config.yaml
n_layer: 16
d_model: 384
norm_place: "pre"
lr_mult_up: 0.923
warmup_steps: 200
schedule: "wsd"
doc_mask: true
MLP neurons of a small language model. Each row is named by its layer, matrix (up: input weights) and neuron, and shows model dimensions 32-95. Each number is 128 + 24 x the weight over its row's rms, rounded and kept within 0 to 255.
After each neuron's rows, "fires in" lists the words (lower case) most often at its 100 highest values on Wikipedia text that the model never trained on. A number after a token or word is its count.

L9.up639 [123  81 100 154 151 131  85 171 102 143 208 116 116  68 135 151 156  65 173 126 146 142 149 110 123 113 131 146 148 169 130 114 154 114 148 132 107 127 139 101 139 139 123 121 109  91 129 133  99  94 149 122 127 130 105  84 110 120  93 130  86 144 136 101]
fires in: "and" 31, "be" 15, "to" 6, "being" 4

L9.up3013 [118 140 137 100 150 152 111 177  87 108 153 146 137 114 121 179 131  96 143 133 114 150 130 167 140 122 146 186 183  93  97 140 111 120 130 125 137 128 139 162 140 132  83 108 136 185 130 108 149 122 156 166 129 124 110 153 108 163 173 127 119 138 115 128]
fires in: "his" 47, "s" 17, "her" 13, "had" 6, "their" 4

L9.up731 [186 138 137 135  95 155  82 134 162 109 141 147 168 152 115 149 145  89 130  96 136 143 182 135 127 121 157 136 119 111 126 130 109 140  93  98 105 151 120 144 167 140 121 128 146 136 112 106 101 112 128 111  95 145 106 126 129 136 161 163 115 130 151 116]
fires in: "have" 28, "had" 28, "has" 22, "also" 5, "since" 4

L9.up2918 [111 140 104 121 128 152 127 134 150 160 125 108 164 117  99 164 118 132 144 148 111 127 138 139 135 118 143 106 146  88 136 116 167 126 135 142  89 147 130 162 104 146  99 128 162 115 152 136 114 100 116 145 140 123 174 130  75 136 123 126 128  95 118 122]
fires in: "was" 21, "is" 15, "a" 14, "years" 5, "been" 4, "s" 4

L9.up633 [145 150 131  96 115 120 151 103 126  94 123 125 151  96 161 142  65 149 132  98 116  96 107 130 101 170  96 138  89  54 135 141  77  88  90 117  90  92 136 124 135 119 133  90 126 153 137 146 137 134 135 130 116 114  94 150 146 113 100 143 154 135 110 119]
fires in: "which" 61, "that" 20, "who" 4

L9.up1381 [ 63  99 103 130 114 127 120 107 129 129 136 137  95 123 130 144 106 120 107 152 139 124 132 128 125 143 104 158 119 139 115 112 124 100 155 128 148  93  99 130 111 104 168  82 130 124 110  83 101 149 135 168  94  74 119 183  85 143 111 106 139 123 140 149]
fires in: "in" 92

L9.up8 [150 116 130 169 127 134 144 144 155 119 144 104 127 131 127 132 134 133  91 153  95 131  86 134  89 140 151 142 121 126 115 128  99 148 149 147  93  94 143 169 109 127 129 118 116 161 155  54 111 103 129 104 155 139 115 149 172 117 100 139 156 106 139 135]
fires in: "his" 43, "s" 17, "her" 10

L9.up1999 [147 137 174  92 147 104  97 112 100 127 102 117 166 131  91 130 148 167 104 170 128  84 136 105 136 190 101 165 162 103 122 136 157 122 114 105  91 126 141 131 148 113 162 100 158 135 101 105  99 144 123 144 128 155 172  94 144  76 132 141 117 114 157 138]
fires in: "as" 48, "and" 11, "while" 7, "in" 6

L9.up1151 [112 131 124  91 116 159 144 139 121 120 164 124 146 178 133 119 152 179 141 101 121 115 136  91 134 121 121 139 126 159 125 158 151 110 104 120 145 112 135 138 130 115 162 116 157 109 115 160 124 149 132 138 168 168 144 106 145 153 148 170 153 116 143 136]
fires in: "was" 24, "had" 17, "have" 4, "been" 4, "s" 4, "his" 4

L9.up883 [137 120 145 142 142 164 126 140 112 126 145 100 145 132 175 155 139 130 150 132  84 154 123  91 153 149 144 119 112 121 125 145 118 155  91 153 164 152 153 137 117  79 140 121 131 134 101  97  94 131 161 109 104 169 151 103 162 155  88 137 132 104 135 120]
fires in: "at" 66, "atmospheric" 4, "atmosphere" 4, "under" 4

L9.up1803 [166 115 121 157 125 146 134 145 154 111  94 118  81  79 158 130 115 107 121 162 152 131 138 137 152 147 137 141 153  73  95 150 133  77 137 111 131  85 121 111 106 113 135 115 130  76 120 139 148  97 122 118 161 146 147 156  98 150 105  66 146 121 172 118]
fires in: "in" 16, "of" 9, "for" 9, "on" 7, "all" 6, "because" 6

L9.up649 [139 103 126 144 150 100 131  91 153 110 107 120 110  82 128 130 125  99 134 139 101 121 105 109 118 151 166 157 149  95 143 109 141 111 141 131 126 134 155 122 161 150 101 151 112 136  80 145 131 203 138 143 124 128 163 114 166  92  90 136  77 143 102 139]
fires in: "as" 22, "due" 20, "high" 6, "water" 6, "similar" 4

L9.up1157 [130 145 157 104 109 167 136 125 112 102 133 146 122 136 101 101 118 154 123 183 103 102 115  86 161 131 127 111 122 102 126 164  83 155 134 127 180 123 142  98 139 179 137  92 124 158 140 109 112 105 116 113 124 146 152 137 126 134  88  97  93  51  96 122]
fires in: "which" 31, "to" 19, "that" 15

L9.up1351 [165 116 108 110 151  73  79 130 148 127 120 136 138 120 125 135 127 112 114 130 139 140 158 139 119 112 129 140  93 113 126 145 127  90 159 101  93  90 144 118  86 108 166 152 116 140 136 129 102 142  97 127 124 124 133 112 148 167 140 142 120 104 115 108]
fires in: "and" 17, "been" 12, "be" 7, "newly" 5, "now" 5, "also" 5

L9.up625 [178 113 155  92 112 107 108 115  99 114 124  98 105 169  96 154 125 168 117 103  92 157 162  89 131 124 130 142 129 102 128 131 129 131 151 140 142  96 135 101 155 128 132 135 133 122 116 119 118 118 122 116 170 128 145 136 114 116 121 140 126 144 153 136]
fires in: "of" 20, "from" 17, "to" 15, "in" 12, "on" 10

L9.up2083 [132 142 139 134 125 144 156 144 104 113 118 142  59 112 154 110 102 131  98  77 130 159 136  96 127 168 140 176  96 120 121 139 143 111 139  93  97 134 150 115  95 117 154 175 123 171 127 133 163  99 140 110 156 131 142  76 135 103 160 121  98  78 126 100]
fires in: "which" 21, "who" 15, "that" 12, "what" 8, "they" 5, "there" 5

L9.up762 [115 119 130 139 133 195 117 111  89 123 140  64 134 132 138 123 110 124 153 125 113 141 119 108 117 144 119 138 117  82 132 132  98 108 102 124 113 126 111 149  95 151 157 126  94  88  93 138 151 147 139 108 185 129 162 111 135 169 106 117 134 170 118 178]
fires in: "when" 34, "that" 19, "if" 11, "of" 8, "whether" 6, "because" 6

L9.up1749 [110 154 178 148 146 127 123 181 146 124 101 149 178 134 117 136 152  96 158 119 124 120 109 144 133 166 112 135 135 171 154 147 132 174  82 114 128 120 117 126 150 127 141 104  89 155 140 153 117 156 109 150 121 152 148 128 161 141 137 141 119  84 135 140]
fires in: "as" 24, "s" 15, "the" 14, "and" 11, "an" 5

L9.up2216 [121 128 109 137 102 114 123  97 137  95 104 110 132 141 102 122 128 140 149 170 113 101 143 153  97 137 150 135 117 116 107 120 120  93 135  76 120 154 159 102 145  87 102 121 127 124 137 141 112 103 102 140 132 120 112 136  88  90 128 125  96 135 134 173]
fires in: "in" 43, "for" 25

L9.up450 [143 149 146 129 138 146 140 143 105 147 115 158 120 135 137 102 114 127 188  98 123 128 148 133 126 180 135 163 144 117 128 148 111  95 134 130 149  74 138 176  95 172 139 144  96 168 159 110 116 181 114 116 158  81 141 125 105 145 120 131  84  94 142 132]
fires in: "she" 26, "he" 24, "company" 10, "her" 5, "it" 4

L9.up620 [130 173 109 105  90 126 130 118 156 130 143 101 195 154 108 122 162 129 152 154 175 132 139 113 105  83 133 138 122 135  83 118 100 140 168 127 140 112 183  96 128 136 149 134 112 135 145  74 130 147 100  88 154 122 140 128 129  93 136 129  88 121 138  84]
fires in: "and" 19, "to" 8, "was" 7, "he" 7, "who" 6, "had" 5

L9.up1936 [128 107 131 118 124 132 135 170 120 151 167 149  99 143 107 120 149 150  76 122 116 116 121 145 158 115 109 111 124 133  75 110 124 131 141 155  92  83  99  90 116 142 109 136  93 130 116 159 153  90 129 161 133 116 189 119 121 163 154  99 128 166 149 126]
fires in: "two" 19, "war" 10, "three" 10, "four" 9, "six" 4

L9.up1183 [129 134 135 140 103 139 147 103 161  91 141 117 131 129 161 135 141 104  97 139 149 137  89  92 129 129 126  92 149 123 110 146 118 115 134 145 112 131 139 111 156 158 134  98 123  74 117 167 119 129  94 164 117 146 128 140 142 134 129 130 104 120 124 114]
fires in: "after" 23, "to" 14, "before" 12, "the" 7, "since" 4, "until" 4

L9.up1925 [144  82 148 110 104 121  93 145 141 185 114 125 162 131 119  98 128  92 106 131 133  88 115 144  93 158 145 131 149 100  97 152 138  78 129 178 138 124 111 116 125  89 140 115 121 128 113 125 101 173 144 136  79 119 125 168 144 154  99 155 109 142 150 135]
fires in: "the" 21, "with" 15, "for" 9, "took" 8, "to" 6